Weights of a small transformer language model.
Size: 14 layers, 6 heads of 96 (2 for keys and values).
Architecture: learned and rotary positions, untied embeddings.
MLP neurons of a small language model. Each row is named by its layer, matrix (gate and up: input weights) and neuron, and shows model dimensions 400-495. Each number is 200 + 20 x the weight over its row's rms, rounded and kept within 0 to 999. A neuron's up and down rows have the sign that makes its largest values positive.
A block is one neuron, or neurons of one layer that tend to fire together. Before each block is what it responds to, as a language model described it from the Wikipedia text at the highest values.

Spaces before number cells late in pipe-delimited football squad statistics rows (like "| 9 | 0"), plus weaker hits on mid-number digits and mid-word pieces (Sh-op-ping, Beij-ing).
L3.gate12,179,242,179,185,215,198,189,189,195,230,178,172,171,192,190,191,201,211,214,182,209,192,180,208,214,195,197,201,213,177,183,204,214,208,178,204,175,210,195,246,233,240,204,201,163,184,198,211,195,174,207,205,188,193,201,191,173,219,163,200,215,202,171,160,210,173,224,163,201,212,178,200,200,223,201,183,223,188,206,223,221,200,228,236,205,215,223,182,248,202,217,197,201,217,197,199
L3.up12,204,205,202,206,202,186,185,207,192,193,216,197,182,229,166,219,164,216,208,225,245,217,196,191,201,204,190,191,206,213,171,184,164,230,193,245,186,224,185,219,209,188,222,224,183,201,229,227,181,192,224,182,195,221,228,219,169,195,169,188,214,195,207,192,220,204,239,220,231,204,220,192,201,226,212,203,187,175,202,234,220,198,168,202,194,197,222,221,202,178,200,213,218,213,201,171
L3.gate539,206,215,181,183,202,185,221,176,195,203,186,185,212,198,204,200,181,189,195,194,228,175,186,221,176,190,235,193,195,199,191,167,227,204,155,168,251,193,172,206,159,186,226,218,201,199,159,228,207,208,204,208,223,230,201,224,228,215,202,193,205,181,161,212,193,183,215,197,219,210,189,198,200,211,187,185,173,184,222,180,206,172,214,229,194,208,219,191,205,223,205,192,192,186,232,165
L3.up539,206,179,190,170,206,208,190,212,206,210,200,232,199,168,194,196,181,211,168,245,210,215,204,185,213,206,218,195,180,180,198,222,186,213,240,181,174,208,197,204,218,222,208,206,205,224,223,212,200,244,201,202,158,201,212,169,214,222,201,211,208,175,168,205,196,210,212,153,227,187,177,185,199,248,239,201,199,222,181,206,150,208,193,177,221,209,206,186,200,179,148,188,196,233,199,201
L3.gate1094,164,230,197,185,203,192,239,185,233,199,249,209,185,254,230,193,201,201,174,231,181,192,183,166,168,211,190,217,167,193,202,177,186,165,174,180,173,221,202,212,183,220,208,188,186,188,207,190,217,173,198,196,173,169,222,209,207,213,192,201,224,195,188,179,189,208,234,209,198,187,222,145,239,191,232,150,205,183,180,188,230,212,194,213,198,195,193,180,209,236,172,208,190,168,137,194
L3.up1094,187,196,178,181,225,216,190,211,214,198,222,196,174,160,180,194,162,194,161,194,190,205,181,219,168,196,202,186,173,181,217,181,180,224,195,219,184,210,242,192,217,226,237,179,201,216,213,212,197,231,195,175,207,194,213,215,198,209,204,210,187,222,231,188,167,192,200,210,200,204,178,177,196,202,212,213,174,215,200,191,176,213,194,203,229,230,189,191,195,196,195,191,171,236,217,154
L3.gate1358,206,244,222,191,215,189,163,178,213,220,222,209,247,187,209,204,190,214,215,206,205,207,191,199,200,200,156,217,170,234,176,165,192,184,215,206,195,189,203,191,195,234,205,208,214,214,210,206,179,224,230,224,193,168,226,251,193,193,196,179,217,225,182,179,189,195,218,196,209,187,202,158,172,215,192,178,206,251,168,201,244,192,170,185,187,195,169,205,192,210,183,200,216,179,179,168
L3.up1358,201,184,190,198,203,184,243,221,201,208,207,232,222,177,247,218,192,199,186,225,168,202,205,212,187,220,218,204,211,148,207,180,203,213,176,228,186,214,222,227,200,203,205,168,177,209,191,203,172,163,150,179,184,213,210,222,155,203,222,199,170,206,209,236,188,232,194,208,199,200,196,175,193,205,221,227,203,196,215,177,201,212,199,229,223,211,226,193,200,198,220,182,174,190,230,217

En dashes or hyphens between two numbers in sports scores and table cells (1–0, 0–0, 1-6), and sometimes mid-word pieces of foreign names in lists (Ang-k-asa, Jo-on).
L3.gate134,203,211,188,211,199,196,216,223,146,236,194,191,185,192,199,195,228,189,246,182,198,200,168,206,205,190,216,175,199,211,221,208,213,203,217,226,176,198,230,218,211,255,161,198,178,190,204,204,208,199,188,181,179,183,167,214,219,226,236,253,227,190,196,174,210,147,222,180,191,219,215,179,206,196,192,184,201,220,201,167,163,195,207,218,212,231,193,201,209,192,188,243,199,228,178,213
L3.up134,204,197,198,187,178,205,192,177,207,159,207,232,206,227,206,204,237,197,237,217,195,184,189,193,164,193,197,213,233,215,169,197,201,191,209,168,236,219,194,194,222,195,191,188,209,228,226,230,195,218,179,206,186,227,193,187,243,237,196,192,206,201,195,182,215,198,210,216,192,220,207,210,198,174,195,217,227,230,195,212,226,211,186,242,170,210,187,199,164,225,194,197,170,209,192,175
L3.gate816,216,182,196,208,205,262,185,202,218,195,216,220,161,173,197,201,211,214,248,189,203,194,207,222,173,232,189,207,205,194,192,180,218,177,171,199,199,200,217,190,221,211,197,198,207,199,156,203,207,211,195,215,191,185,198,205,210,201,217,218,183,188,218,199,198,209,209,188,203,197,183,216,204,192,164,142,193,207,226,155,202,217,198,241,202,198,166,179,236,201,197,184,218,200,190,204
L3.up816,214,224,194,189,219,200,181,208,194,206,196,176,203,218,185,194,206,189,219,201,186,191,212,206,208,204,219,195,213,195,204,229,206,205,212,193,175,187,191,180,194,194,190,212,194,219,199,151,199,220,200,200,195,180,188,183,192,179,219,191,203,227,221,200,184,186,212,211,172,215,214,244,217,206,169,218,168,162,207,219,191,217,189,182,196,193,204,174,196,207,176,222,219,219,173,185
L3.gate1347,234,188,192,199,212,145,195,212,184,186,195,211,231,188,183,161,173,207,220,197,216,229,198,177,179,212,219,196,169,229,203,205,163,174,196,178,172,204,236,199,231,203,209,211,200,178,187,187,159,212,241,200,215,242,197,204,175,184,197,277,205,173,199,176,200,167,187,200,200,231,182,192,262,193,199,182,238,188,206,225,163,207,217,195,193,165,213,213,190,173,180,185,216,201,192,206
L3.up1347,220,198,198,207,178,216,197,195,188,229,210,226,168,223,205,193,183,181,182,196,175,209,170,217,193,231,219,193,219,176,199,174,205,216,225,196,194,197,193,196,183,204,185,190,190,199,215,200,152,164,184,208,165,144,187,210,179,223,178,205,179,194,180,209,159,218,154,166,199,204,210,227,205,222,207,198,199,192,194,203,207,215,183,187,199,188,154,171,211,188,184,185,184,240,159,223
L3.gate1432,175,197,213,210,194,208,221,198,209,249,184,191,185,209,215,175,236,219,209,202,197,198,201,197,193,197,202,193,199,213,207,174,205,224,226,219,188,188,171,235,187,199,212,205,201,201,178,190,191,225,230,177,204,204,226,182,196,219,201,205,193,187,194,189,180,183,167,183,157,217,204,171,160,214,230,205,154,181,188,166,174,206,222,191,174,220,211,193,189,211,176,180,209,197,171,200
L3.up1432,210,205,243,204,206,230,218,217,191,192,198,219,223,199,186,176,182,219,205,222,211,194,191,202,184,214,215,225,210,213,188,203,194,184,194,242,195,246,196,172,185,200,202,227,233,228,201,174,194,233,218,208,182,218,190,197,209,203,227,210,191,240,195,208,200,181,176,207,206,221,199,175,209,182,147,152,193,168,173,172,208,183,200,211,184,174,168,213,214,182,182,173,182,199,187,201

Mainly the en dash between numbers in match scores in sports results tables (1–0, 1–3); also section-heading ending markers (===) and the word-start piece re.
L5.gate159,188,219,267,209,179,189,178,212,180,185,210,220,199,217,152,195,190,200,231,216,174,194,175,189,192,180,209,210,239,204,180,233,178,220,223,211,201,233,222,196,207,234,220,201,234,195,220,219,210,210,174,191,211,181,202,186,256,173,210,233,243,193,198,206,199,186,237,183,178,205,197,206,229,223,202,202,199,203,230,196,206,179,198,233,236,189,201,205,139,193,227,189,197,237,204,202
L5.up159,196,243,214,189,198,208,204,216,180,184,208,208,186,175,170,192,220,198,257,205,188,183,227,215,202,195,211,178,182,204,166,217,192,162,213,171,211,215,215,188,211,181,201,219,179,205,172,188,206,209,201,208,207,195,193,217,223,200,170,223,184,196,186,170,210,211,229,213,232,180,188,202,182,180,186,206,213,202,188,218,193,194,219,196,194,227,192,224,244,220,202,207,211,196,185,193
L5.gate378,215,210,200,159,205,183,223,170,204,221,207,147,187,204,202,224,187,222,197,191,198,229,213,201,216,217,211,232,176,206,209,208,210,189,205,208,138,225,218,205,205,203,199,235,218,227,215,199,153,219,220,207,206,190,190,202,196,180,185,189,191,196,206,210,199,167,172,217,194,247,193,202,187,232,174,179,200,196,207,242,180,159,220,245,194,192,173,181,243,189,199,224,213,195,187,205
L5.up378,208,179,200,190,187,198,206,181,191,200,214,162,150,213,209,223,206,206,210,207,193,214,203,189,184,190,227,166,184,230,202,247,202,169,181,191,160,196,189,187,248,207,244,222,206,201,192,218,176,190,217,168,203,191,181,197,249,167,240,191,228,204,199,194,190,195,183,189,182,193,232,183,202,240,195,174,222,155,186,208,203,184,211,191,212,180,227,187,194,207,172,187,184,218,179,192
L5.gate608,188,172,181,209,193,204,225,207,198,206,215,179,196,184,210,193,202,201,195,198,180,202,186,177,207,191,200,190,187,241,165,196,186,246,207,191,200,162,201,224,193,238,210,216,209,197,232,216,177,229,180,180,230,247,203,203,251,191,218,221,182,201,166,159,212,161,188,166,186,225,178,210,210,193,196,229,194,219,220,207,210,187,230,208,228,188,161,210,208,182,172,216,204,210,198,200
L5.up608,179,211,185,171,222,194,235,172,181,226,201,190,207,208,209,209,202,189,197,175,222,226,226,215,199,228,189,202,196,206,177,224,171,214,210,206,184,196,178,222,200,217,228,202,198,215,187,205,188,208,212,170,235,210,232,186,246,212,176,208,191,194,177,206,196,224,170,217,196,220,213,194,184,222,206,164,199,195,200,206,170,245,215,211,224,179,171,209,189,189,196,217,227,164,194,200
L5.gate864,200,243,178,143,178,164,193,213,195,183,198,200,229,213,247,226,194,207,207,185,205,227,222,175,194,210,197,206,208,225,198,234,208,192,223,201,164,178,191,214,239,194,214,205,215,206,161,165,190,193,215,215,201,228,226,201,206,236,241,192,236,193,193,187,204,170,194,173,163,204,187,224,197,186,180,196,205,169,224,238,209,189,185,198,229,199,188,182,230,204,190,189,229,178,201,219
L5.up864,220,206,197,206,243,180,223,239,227,208,224,196,230,221,186,194,201,215,199,247,175,184,212,216,180,221,187,219,180,228,216,201,215,198,230,141,181,189,221,181,208,182,194,222,179,214,203,171,230,154,190,206,175,236,178,195,230,219,194,208,196,223,193,195,204,202,204,193,193,203,187,194,182,176,188,149,185,170,203,199,207,178,207,194,188,208,171,242,221,197,210,233,182,167,205,147
L5.gate964,187,194,185,168,170,201,212,226,218,229,192,198,213,181,205,160,189,211,221,153,193,194,159,172,186,177,211,205,201,197,196,178,208,193,186,176,193,206,186,247,219,234,208,192,187,190,231,188,203,195,186,205,213,205,185,188,191,192,204,193,163,188,177,175,161,163,205,176,195,238,202,170,203,183,182,197,222,240,224,201,214,211,195,233,235,195,222,201,216,194,210,224,179,209,185,181
L5.up964,215,183,207,211,214,191,206,228,195,220,211,218,180,198,214,204,221,191,218,181,199,159,210,187,199,157,202,204,220,196,213,210,207,235,232,183,172,192,198,193,187,222,207,178,177,250,207,218,205,221,209,169,183,168,215,268,200,223,210,194,215,235,191,191,175,173,178,217,166,212,203,220,204,222,237,186,184,153,163,210,227,165,231,224,184,195,229,180,213,203,203,196,221,204,224,210
L5.gate1097,192,177,218,166,189,216,206,182,173,173,182,188,207,207,193,225,183,191,210,201,196,242,198,183,211,232,209,195,216,186,196,181,220,172,222,204,212,160,190,203,207,219,178,194,209,208,176,173,179,171,170,194,244,240,180,198,177,208,224,230,188,203,160,196,183,197,198,181,197,242,197,195,208,231,220,210,202,189,173,202,174,219,212,182,216,215,193,199,192,202,186,210,206,196,182,201
L5.up1097,199,233,199,215,211,200,231,222,187,190,233,214,190,174,164,208,222,227,188,148,186,215,224,228,204,195,153,226,218,219,159,182,212,200,200,202,237,219,201,189,225,220,172,197,210,207,217,179,216,226,217,164,217,226,213,193,233,169,171,229,206,186,205,187,218,207,206,198,197,213,176,224,186,200,189,187,241,200,180,198,200,181,197,226,193,163,202,177,185,223,202,235,212,183,193,236
L5.gate1105,224,192,202,185,207,209,226,203,204,204,183,185,195,193,189,181,192,185,176,228,217,213,227,243,238,194,204,235,203,165,223,243,189,220,232,200,219,184,240,230,207,173,225,179,179,170,214,187,174,194,224,228,208,239,221,201,234,208,192,224,194,195,185,182,197,230,174,184,192,152,188,169,191,190,196,179,185,208,211,205,165,178,208,225,224,198,221,192,234,162,215,209,183,198,228,196
L5.up1105,181,198,195,183,212,267,192,187,195,197,212,168,174,151,175,210,221,228,180,191,198,193,203,187,183,244,209,172,196,216,171,151,189,178,226,204,219,221,195,199,198,195,191,205,221,204,202,250,208,171,159,193,188,193,187,170,198,184,205,184,178,194,191,187,216,187,223,215,205,205,194,225,211,193,182,196,204,191,206,165,189,199,213,205,195,203,176,203,206,213,208,217,176,225,183,195
L5.gate1151,209,190,218,193,171,204,173,178,187,201,206,207,192,180,211,194,185,216,233,211,208,191,200,176,155,197,218,232,148,241,211,181,231,206,211,204,181,189,170,234,216,212,215,198,178,209,192,201,218,177,193,223,202,222,221,171,219,194,198,220,236,247,217,156,167,185,171,168,182,219,207,208,226,199,211,185,187,153,202,172,182,222,244,174,203,192,221,224,208,175,189,250,237,196,198,196
L5.up1151,205,178,181,208,227,213,184,211,161,228,248,190,180,243,166,217,191,213,190,230,218,193,184,212,217,199,220,219,243,228,197,186,202,208,181,202,199,186,193,173,196,185,218,198,186,218,232,201,210,194,181,197,225,239,216,204,214,222,196,199,214,240,164,227,184,198,200,173,151,189,205,203,166,199,196,192,204,181,237,236,226,201,218,224,207,236,189,215,221,216,199,192,191,169,165,187

Near the end of long numbers and codes, such as the hyphen before an ISBN check digit, table cell separators between scores, and final year digits.
L5.gate520,212,202,230,180,217,234,213,160,218,195,204,200,207,182,200,186,197,235,215,225,208,201,177,214,194,209,192,178,190,204,215,207,213,251,166,204,209,168,162,221,202,220,221,182,215,175,174,203,224,207,209,204,222,206,210,194,194,279,162,193,185,204,175,238,216,164,174,194,192,190,196,200,170,195,172,205,222,188,223,207,187,165,187,228,217,247,171,209,180,206,195,213,161,236,229,202
L5.up520,230,182,205,168,196,189,214,173,194,181,191,201,235,217,160,224,182,208,190,220,242,169,197,212,184,187,184,217,238,206,210,207,191,192,231,213,200,229,172,193,190,204,192,198,183,228,187,195,183,178,204,177,192,204,176,150,164,222,224,185,222,225,196,207,216,204,172,170,238,236,190,196,196,217,229,187,206,225,207,186,188,195,171,192,212,223,199,230,186,192,203,199,196,175,211,222
L5.gate652,185,208,195,192,193,205,221,228,205,170,188,180,205,177,189,170,196,249,216,160,221,185,245,232,195,199,209,206,161,183,180,167,200,199,189,197,216,205,216,168,157,223,218,189,223,165,158,200,202,182,189,207,255,236,189,210,193,211,194,209,161,194,197,186,213,169,214,205,193,175,180,192,181,249,210,198,206,181,174,197,210,199,162,206,221,197,169,186,229,168,187,199,220,218,193,210
L5.up652,205,181,221,206,218,192,214,184,184,184,198,182,191,162,188,198,221,218,197,251,213,196,203,208,203,206,194,211,246,219,156,203,196,254,213,204,244,191,208,169,190,230,214,191,209,226,220,208,190,212,191,213,171,201,210,216,207,185,197,195,197,223,191,229,193,208,215,184,199,174,160,187,191,195,206,212,178,235,236,214,198,217,187,208,220,200,210,195,217,216,193,194,205,216,186,186
L5.gate771,195,234,213,176,168,203,228,188,207,180,182,185,198,168,199,232,214,223,217,208,223,206,189,171,232,228,209,232,199,206,171,219,183,210,160,177,204,179,209,204,216,199,199,181,219,196,154,192,223,177,200,211,215,220,237,244,179,188,226,209,217,199,217,210,179,196,215,221,188,179,168,182,174,191,219,182,224,190,231,171,193,166,212,217,178,210,255,191,183,186,224,209,203,183,219,206
L5.up771,208,217,200,213,215,170,185,240,197,179,155,219,192,201,218,198,195,189,215,170,181,182,221,176,212,223,178,175,173,184,170,187,199,186,217,213,203,208,197,193,181,192,214,181,210,202,212,230,200,188,210,237,184,219,202,209,236,211,225,188,221,221,151,185,171,204,232,204,189,181,208,197,184,194,230,181,215,215,225,155,212,196,154,218,198,206,190,198,186,196,211,178,170,191,190,214
L5.gate856,220,201,230,176,180,238,227,214,201,226,235,191,229,199,199,224,194,213,203,235,191,213,219,172,197,148,244,202,236,213,172,178,188,209,238,207,181,186,224,199,208,226,182,166,186,217,215,204,204,205,204,209,227,170,205,221,217,211,219,227,203,187,198,198,192,198,169,206,180,229,188,191,225,191,196,163,194,184,213,178,211,146,224,228,225,229,224,184,207,209,171,215,202,204,184,212
L5.up856,206,208,186,202,220,175,194,175,178,186,188,210,189,222,186,202,194,212,206,189,174,219,226,230,134,180,173,216,191,218,190,225,184,223,193,184,193,228,230,160,169,215,217,203,218,199,229,216,197,189,152,183,204,190,201,194,195,208,235,177,208,178,192,193,177,160,187,200,188,152,200,221,216,163,241,161,216,194,257,189,222,219,156,204,204,198,238,180,186,193,192,182,206,174,199,208
L5.gate1060,190,159,215,241,187,206,192,193,186,248,203,174,182,182,222,218,215,253,204,183,212,234,207,169,174,210,197,218,217,223,181,205,221,234,212,197,217,210,217,184,190,211,198,238,184,212,202,218,215,208,204,211,179,225,173,166,201,209,201,212,227,200,157,221,201,176,199,199,196,208,179,222,196,265,196,202,199,212,198,197,197,165,228,233,194,196,222,198,191,194,195,187,169,212,188,174
L5.up1060,204,210,196,193,212,196,183,201,207,211,241,185,186,203,208,226,230,213,175,232,192,200,225,202,181,164,187,190,187,183,190,215,182,203,204,225,168,201,223,187,204,174,200,223,198,217,205,213,153,206,198,198,203,198,194,244,185,198,200,211,190,162,195,182,204,213,176,147,215,202,188,217,194,177,183,223,207,225,206,211,177,230,229,247,223,222,210,190,207,238,194,239,219,162,202,180
L5.gate1070,187,203,199,180,199,195,222,197,186,223,212,188,197,196,210,211,199,217,253,188,174,203,177,137,222,224,200,229,232,212,194,202,208,175,152,200,174,226,230,182,186,206,206,213,192,179,201,173,220,175,220,191,220,218,211,207,208,205,225,167,217,200,187,223,196,199,203,227,198,208,229,182,195,209,176,163,213,185,215,179,211,225,223,221,221,180,212,193,205,196,220,203,217,192,205,235
L5.up1070,199,192,198,213,184,192,202,209,150,189,222,166,209,189,186,183,234,212,199,223,205,176,200,170,206,215,157,194,211,199,197,214,216,207,201,169,163,174,223,201,205,216,207,193,193,231,189,203,160,217,214,179,195,183,176,224,185,175,188,201,151,194,158,196,205,195,195,204,211,211,160,206,193,180,204,173,196,265,171,176,234,187,173,225,184,191,222,194,161,211,175,213,202,227,201,176
L5.gate1279,214,184,206,216,219,194,178,204,206,206,207,220,188,206,208,187,236,193,233,174,223,183,219,208,235,206,205,207,218,225,178,185,220,213,219,194,185,204,191,231,224,197,204,178,195,179,204,176,195,172,210,218,180,194,198,208,125,204,178,192,215,223,198,202,214,202,197,188,193,223,186,213,188,208,224,214,163,194,198,165,185,211,187,240,176,201,203,219,196,196,210,205,201,219,165,199
L5.up1279,215,181,168,206,204,190,236,165,187,194,216,208,213,211,218,226,179,226,169,203,202,187,203,176,172,225,181,238,182,190,203,181,227,175,181,195,237,194,219,205,181,231,254,222,191,223,174,204,206,202,203,210,199,186,198,173,181,196,216,146,211,206,187,239,202,179,205,206,180,208,194,251,162,196,197,194,198,203,195,235,174,206,215,185,186,202,196,212,220,194,186,201,211,212,202,224
L5.gate1495,213,178,203,240,191,179,194,175,216,211,178,193,200,220,195,178,195,214,193,218,205,226,162,214,192,200,221,237,191,223,179,149,216,196,221,220,227,207,233,176,144,197,222,243,239,162,176,186,200,190,154,203,192,216,188,177,154,173,192,189,164,214,133,238,181,228,192,207,221,204,165,201,178,186,191,198,252,233,210,185,191,206,169,211,193,208,195,193,181,197,239,176,174,201,182,204
L5.up1495,209,193,216,187,209,219,201,204,193,219,180,207,180,202,201,244,206,221,225,233,203,152,202,219,181,184,243,196,194,200,180,209,203,184,215,198,179,212,171,237,194,212,169,197,211,197,196,169,233,212,158,179,206,218,204,209,206,167,200,212,190,194,185,178,218,161,211,219,204,203,206,185,210,209,208,196,189,161,202,213,184,216,215,187,225,171,177,204,166,175,234,202,170,220,200,187

Separators and numbers inside wiki tables and result lists, mostly score dashes (1–0, 2-0), pipe cell borders, and years in dated lists.
L7.gate664,201,217,165,236,200,224,168,175,194,224,259,194,203,171,200,156,201,192,234,188,219,200,228,202,201,172,191,229,204,174,196,176,169,157,209,170,177,180,219,185,219,194,201,201,189,187,177,156,179,205,178,204,181,178,182,197,187,149,211,176,205,223,202,201,176,193,200,200,182,186,204,205,201,200,166,168,218,194,225,208,201,180,206,209,213,237,196,219,216,227,173,213,221,202,223,204
L7.up664,194,182,216,184,219,218,202,206,189,192,187,172,169,240,208,161,251,201,209,191,181,202,195,192,201,180,185,151,146,189,207,197,211,193,200,190,203,196,186,205,203,242,201,236,208,198,203,196,206,202,218,199,208,183,202,180,227,229,168,218,196,216,210,196,211,194,198,207,194,220,204,223,180,195,216,182,214,205,194,189,202,202,198,174,196,199,189,212,201,203,163,199,184,205,218,230
L7.gate801,215,183,235,178,208,216,205,200,202,193,221,198,175,199,214,225,217,191,199,177,190,217,209,189,197,214,195,199,211,201,203,218,209,196,225,169,193,219,194,208,223,197,185,211,199,201,204,211,175,246,162,233,177,216,213,165,200,211,228,175,189,233,155,204,191,185,198,191,203,210,199,202,187,193,220,230,198,218,165,207,199,220,190,201,167,238,183,204,204,215,183,168,195,200,200,218
L7.up801,183,220,254,189,184,176,214,184,219,198,215,219,198,197,190,196,205,204,220,204,224,182,169,202,192,189,186,210,175,198,202,199,179,173,189,184,162,166,233,197,193,188,185,221,189,184,136,210,167,217,232,234,202,225,208,231,201,198,193,216,194,203,196,201,238,242,193,184,216,198,208,170,180,176,185,209,176,211,207,216,180,217,189,165,214,242,227,187,216,173,118,214,233,195,188,177

Final hyphen before the ISBN check digit (978-0-393-30766-5); more weakly, clause-ending commas, "and", "as", "behind" and "important" in prose.
L7.gate165,181,179,195,186,188,153,215,196,242,188,198,229,201,221,214,211,192,210,190,219,205,215,206,196,205,189,204,199,225,204,188,184,196,214,221,189,190,192,197,198,169,197,169,188,204,226,231,186,201,199,197,211,224,231,209,210,207,196,187,180,174,191,213,207,196,192,234,208,171,192,194,168,211,194,224,193,253,225,236,189,232,190,194,214,196,210,199,190,195,184,219,218,246,208,183,217
L7.up165,204,198,191,184,179,208,190,221,186,187,214,163,204,181,229,198,169,173,159,170,210,224,167,188,190,191,212,227,210,222,183,211,193,192,219,195,189,185,180,176,200,208,199,224,191,200,188,171,152,177,181,183,197,217,200,192,170,227,217,178,183,218,193,224,200,232,183,228,169,200,185,209,207,211,187,202,201,210,197,204,179,185,187,213,185,159,200,235,215,186,225,187,196,219,190,222
L7.gate264,187,174,208,196,195,230,212,199,141,233,218,248,185,233,201,203,189,189,218,188,210,227,182,224,171,186,215,181,196,219,190,182,187,219,186,209,203,209,211,212,195,207,210,182,211,236,223,194,188,191,209,187,210,174,211,213,173,199,192,175,221,223,173,201,218,221,214,218,214,191,219,197,225,202,217,216,260,208,212,169,205,155,220,203,216,160,213,197,238,174,217,200,198,198,165,154
L7.up264,221,211,212,173,223,210,196,226,151,222,201,226,219,214,222,202,210,217,185,236,191,194,243,168,201,195,180,193,184,164,192,189,202,181,213,186,197,159,213,207,228,213,194,189,203,180,214,193,202,175,226,166,187,209,218,217,204,211,190,194,192,187,195,206,160,185,213,169,200,207,188,212,185,217,216,176,228,204,218,179,172,205,227,228,194,127,217,195,215,207,182,174,217,214,219,190